Part of a small language model's weights: width 512, a variant of Muon for these matrices.
MLP neurons of a small language model. Each row is named by its layer, matrix (down: output weights) and neuron, and shows model dimensions 64-319. Each number is 128 + 24 x the weight over its row's rms, rounded and kept within 0 to 255. Numbers have three digits each.
After each neuron's rows, "raises" lists the tokens whose logits its output raises most directly, leaving later layers aside.

L10.down1487:098167149140121148154127094126129124159126110158112146145111152128138180163169136140145132108115123102163146178186152124122130117141118100158116105109140159119157129117176152103137118104187134133107155113125133044152130119161139078143167135132159129148108135110114149109132101131134116110135116161128109112123140146116142118174090104139136131141103143141132163116190094070110150134136120182136128142076125157162119151110171177111126152077139127132135104140133108130116153186122075141099088127100148130121164143092155141101151110131120130135112145112181084103136161102143109147162126105106103135145148129128133121087129120112125119125090150117145107130175044081133155142131143153141119168106140161112109117147121153125106110123115153122113151179132128095152172137111164
raises: "4", "9", "7", "3", "91"

L10.down1568:096142078132122150101141090165137111128163132129116155140128125109123155111095127104116133135094121161130118150116086150167099131121160159151146172118119131146124147146168101122118132125142126137130121124145162141129101098158118136096174164158132163092113128129120146157122132127134107107119169117143139132120157105117134134092112149106136136157116046096100106077128135077121107157087110170177118123146124103058161172144138130165127127121149121147116109141119114113182118154158112139153114126144132128111097120137159099119143135107146158113132133138129101119109157129138104160127108140143123127129161155124119112125081129114110144138138089106101143123111156119139122089118120141125105160117132129133137086144117142145085098097117156126096137180123076160141137161130119
raises: "ated", "ates", "ation", "ate", "ant"

L9.down398:128147119126161063080164132112092094184105153107087116101169117128101100124154081109130125110099132141131166116145153091118155150142134097082138109186171132131150117137156111118142142148112149144159118114100121107106109106098140120115165149145122132123153138126084122118113137147104166125140167135114117122111132166070140108142133123130113156124127101095122090099141139125159090139142119111118133142123146143131169161111099138123129110158115133158112139150116149088111094182145141119155132163183136085129154131147140085107117154169116120119115086093099103135098160135145131111085089141151106119103140169150130146161130095079134149149109119112150136159139136170175133138110134175114144149096120161108122142162128109104114182115139096120121161128129146145168119144119144
raises: "mi", "m", "ul", "ta", "w"

L10.down570:137108097162103113133143120113123083112128083108167141208149081129100176143135099133137075146113136131125133090177088138158091139112118139126158093105130109110127156126142116125089153134150122121116122154102130119135134151140115168124106126125132149117095142155150115154136086119162139153154128114124137136098112148134120104100096101120156166126123098141142118150123140140087073160121118125120098090082146161137099133098105135103164130148111097137098139114154153175110189123106152134111120129117119126126125135108110126125151130119118131134108143136115113119173092130119099148137105125076149113148140140162167121145092119090148109139127107111115111143136029134148151161122129160145155147138141118123139128146142140153142091134120199090143151109100132124146106167092080
raises: "reaching", "camp", "ta", "tun", "ty"

L10.down1345:144115148135177111068146190155119126091110185105156117126120155144138140106122112141121099132135107122099127088129093107116120138147113108114149105118132122095103169119132094142111164113126160125148114165127112127118112083114127125149093103141155134124085135145123129109187122117120156115111143138126142113126094168099103129147138105115103131130103177129108122104113133125163131161134151146115121123149156133082160093153139083161169132097137086122100139153117101148144109148157123135112114112112125094137111124127107173145131104149166133156122126129166133150117138116112099139191116160144122120103107153108164161111164179150142106142114100122175114124145100095125125158118161125131130140146106093170129092099115107161114129171143117163104143144088160146155116111172151
raises: " that", " family", " created", " found", " himself"

L9.down1524:112119103151107143176159110103095092119087120163150147125143137082120135128158122151123106127092134160116145123120114132121147139119110121102094167126123172168110126139116133113146116130124110164111091106131136125131155090163126098091147095122108168113101130179146147129176118135115134124143110161168109099177157155121127138145111129107141115128109145130127141121113142152088123143150170119154134084117141113101130103145154123128122113123134164142140129124081143128136142117120135165101169129151085117177141130106096098069134123125122105132123108134163107175123123134121146116115122103086151156146156163150140110123195145105122152133113125159131139109101089173101113136106091120182150161143125138128154141139155145110115107138151107113124118126118085106136114096129114
raises: " north", " northeast", " east", " south", " west"

L9.down1189:121098126093102172152166094107156125128143086160093119094130096127126105116095123106103112134150140094130168140135097180158114143155109144131139083147157109114134121119156128148118127117108154109128107096161082159143079137155155147087127128135108141134126154132130143128109094128077131124160114119116110119156103118085133113132055113130116170146106102117075115116158136153140106173169113138120102117134113133139093145092166124149149108149145144086114092115109128140145136158092151093132123135196106117067136121122132144147135159149134119150087067131144156111109111099116084120121161101142149114149100142157122113174103087125152090104143146149164101158140085137128174147126134137149099147101151151117140170132136115155105131110136154154124200111118117116149137114128138
raises: "endra", "nath", "anta", " Mohan", "vi"

L10.down481:136106103143128127152109146115119070144151156131085110118119109095160145176127070124137124141124086112156121098125101107145124098113165151113120145144134114082146124144135113120114126144146136152116166085129168126153115150114082111102110111135119101149112156155119122129138120120116139179112094124108109145114158146117169161115119145160110129117143122137132144155114123106101138134147160133137125119148145130120086096135111095110136153135104139120116151105178102149110137121131106131087106160145108136153097129151174120143138152140152147145097138112117121098131183075141166121111139115110131177167143145127153120156131186171161154130141128150124125146138085134167135194181102159123087132108080142165109086152136138162112088076102162079131148117090037163100145134108141
raises: " premises", " building", " residence", " buildings", " Place"

L9.down1109:111137141153124164149139112144100117108102138107157108118148133172123084138124139174180113078119095128140134104100109132140128116135134105073162140150112106133134129140136136158117110133177118115109151100141156118110106108140096104099133086126150122139126125142154190135124118100146123126142116140117120115137118135140154146131116090119105116142117165175154157117156104130107158118121172133100110139158146128161162118079130114107124122103107131123165173120133135105098091137131136126108132136093140126133113163111137141162164101149113137135130106125078119124144107095162080134125140117097154063138109171120135137131121125160146130144160117130158098131135075105130106118144128115130099106082124110156162113114157118097139116168130128132094125141098116120154119168129109
raises: "den", "n", "sen", "d", "un"

L10.down702:138151137152125094149103129170119182173157149133113108110135115144140144112164120130094193148127112141160114079109124156145120160122150126102145151140119088102117118197140150135112126125134143150155114089113166121165084125123166119065130166159142106092116127128146142157131084115103131142082146141106127161108107133112126160125106152143094139113129125134136151109131121117115092139101170091119108158105111158150123186120105155114174129122155099123172137178112158097122177141135135125157128126125115123119113129123134156124119130148085134141127143170122069150109110143065176159090113152142163119133106110138104094152127174151135140138163156134117119127117105141084141141146089133132127199103112155096135149085108117122139122116095144158145136175085126108107122106089133
raises: " available", " needed", "ites", " collected", "ets"

L9.down824:145117107119148114155134141129130125121095119098101125147136123137084155125140109128136098090098115138164144160127145123104139096137092168152174093160139146125132146122123121110120152125133124125117194179109127122150115116105125121104122157163150131146148154119102105110165130170155131125104109154165113125108133137083155098141160127119082136128118094196148141114152129113152114154146102141097140109103137088100149148183141147171167168116098121105122133110163161132147137125135145117125089127137109135130131137114142075141071158141149091112162114116122166136128066134124110191150145132114140114121157131118126132115117099116103109130122184140122089150119131118162133106173138151087127145143096161159173117165106152152076122161170136104099148149142124092167109120095125
raises: " to", " use", ",", " position", " support"

L10.down1246:128120125120163066159099101088122182147140092085135160136120097087136190136102073128148150129163080163120109122124105126131143123143140119170137134107115141130137136114160122140089178124127125132156151141138126123138118106079110114105102123122134145121118099165112088153176157133084064117113166139143081131106124155120167154168124141131135127177109121144140118127108122117109134132122118092162118098100176162124110102128144180133169148110131101113145180133136167102101141157149136114126105134125123105120083139128133160126103132092112110142122112141138151131082113143134098171169177139148114143134138115147121097121101144139135075080134134109117096127148134136132123147102120117139159105147107141144095093139131137125161106113116095104188108113178102149176128132115147
raises: " terms", " term", " an", " alternative", "liter"

L9.down1576:090092139167102132148152105105122151147103113123120142118122133070082192128101102117099137121182151141130123152136101137125094156151139096121101145137143132139115138099157120153129150125145165117103155109142158128131133123070116095131115102142177134122094137149173109133132157183205120128124114161138128098137143179133140111130120097112127143143136171108140127104130132120148165115131141121109133140116113144119089157107115123126162170111130109146091118086126122120133112122075132172172137103147099164127139075145128143142144162097161123117136072163099204115115111131118098110134139171129139154131137099144147089109116140092174114080107092110121143125118139155150138160141126112148126070118133149163126105121124134091111111144154087146113146168135064124141166151107147
raises: " V", " C", " I", " B", " A"

L9.down1512:144120128106109116107150114171125132095169112125136224102114120152109126135143099141116133173099136151122112115065157177161123148106138117101089106160128160147142126161112142097096121150129159179106111123145110137133164096119150091135132121115130120128124105161135155096143089101102115151121123125108132122115113109108124155135138135141137152146146160140136131148141132149131115134112135130120106125147153132114108160180148130120159118118130110158115127112169133100127144146122108175144115175152149159115102147121136096079131097083145135114086101107101071166097120118114101176153161108128145164083120137154137113121114135133161133158143096181187119158164128091119127161096148118130100128168123126135135120102118130105121135159135167098120149096180133126110128113140131
raises: "un", "c", "can", "co", "cus"

L10.down1950:165163110129151114121120095104113139144099072110117128119114110147098200152125146132112131147150137145117165094150111161129101086103127103089125134098157128114127113098086153152133113132133136109100153151138114114155126142142129131092154124158156082146150125115090084083083160112110142105138149174150136144131163118155119141165106160102132111171121168112198146151145117110122108160073133130147164120132130151172101122109145105172090156104130105112122134141108144077130133116142121130155139160112103108108131135131130115150130094138110131096112128147135102155120110129140095160108150170116116084151128089124145124095083155125123132105123090114151136128168103121120122160147136103144148118125111125156148129143109177112129145183163155085102117094107097129148136080120127
raises: " later", " quickly", " elsewhere", " soon", " further"

L9.down1059:174141121129139118179091100105136146122118077144107112178113124157097119147156126173155122155125140107142129111125130062149120173142128137143092102158173130133097117136182118135130149155121130127142160114094136096136131120146102126097149134126159150134089109115113106110174107165132134103106129126153115087104152121138082121169126133116130084100142178186087089120139117126144162081086122149121084154130113123110163157125150133153142151123115121158143114119165125128158118096136122171146102088110105143133105131115133094142094135118106128137123081154162115112104142137140177115116142123131141133121122146126141158141127124117128181111129154151170134150108110140090084155115133121097149183172088154137105185125112095132148175168177133164105101120134114164118112166112164
raises: "mer", "nt", "nd", "k", "m"

L10.down1940:153138141153111118118091150131111134091141121115125148143129143173148155115141138170138143116140138113157108143146060091134127105079079098141099140154117091103122137159136117151153088094099156109116117133150083109112090086116165081106106161083124111146126139152125160137143131134109134132122128126136108147133115118135120168095136119136122123141131142145139158172131190122085099114128139144081122099126157154114132106117156137147093125164087099165139134140140109146105163112134131128170106141118127112114122136132178077136107179112141077159164152100121135128181131118120114116150150119113157118137110185139108113088138064172134126182163112156122135170101125163127143105161128119148104111107138142115141125101170106128145152084098128070094156143153145126129118165091146
raises: " sister", " daughter", " mascot", " twin", " brother"

L10.down610:106123119162128121140125128092122095136137099131125112133115139162105094152097148119139116114131115141098071145151108130154111129128170125107127160129081166135093147118172138135110119121140098106108155101155126120120133127203109132109117120149148123096163081135097138111115125157161140115124108167136126122105136120127147113120172118130124155113111158138156129102102119144060130147107127086131148123115169146108112147122112106122160132182108130140120161127136143119066137102153142100141161165071110149143119117158157120149108106124099178133128125137112224141117071139127115111122157090118135105190129082128153082108111142157140109131144171122127122134149101144152097148159155111151138110081174115110119134100123120108138136105164123110165104143144112117139133136112136
raises: "ed", "den", "ably", " State", "ly"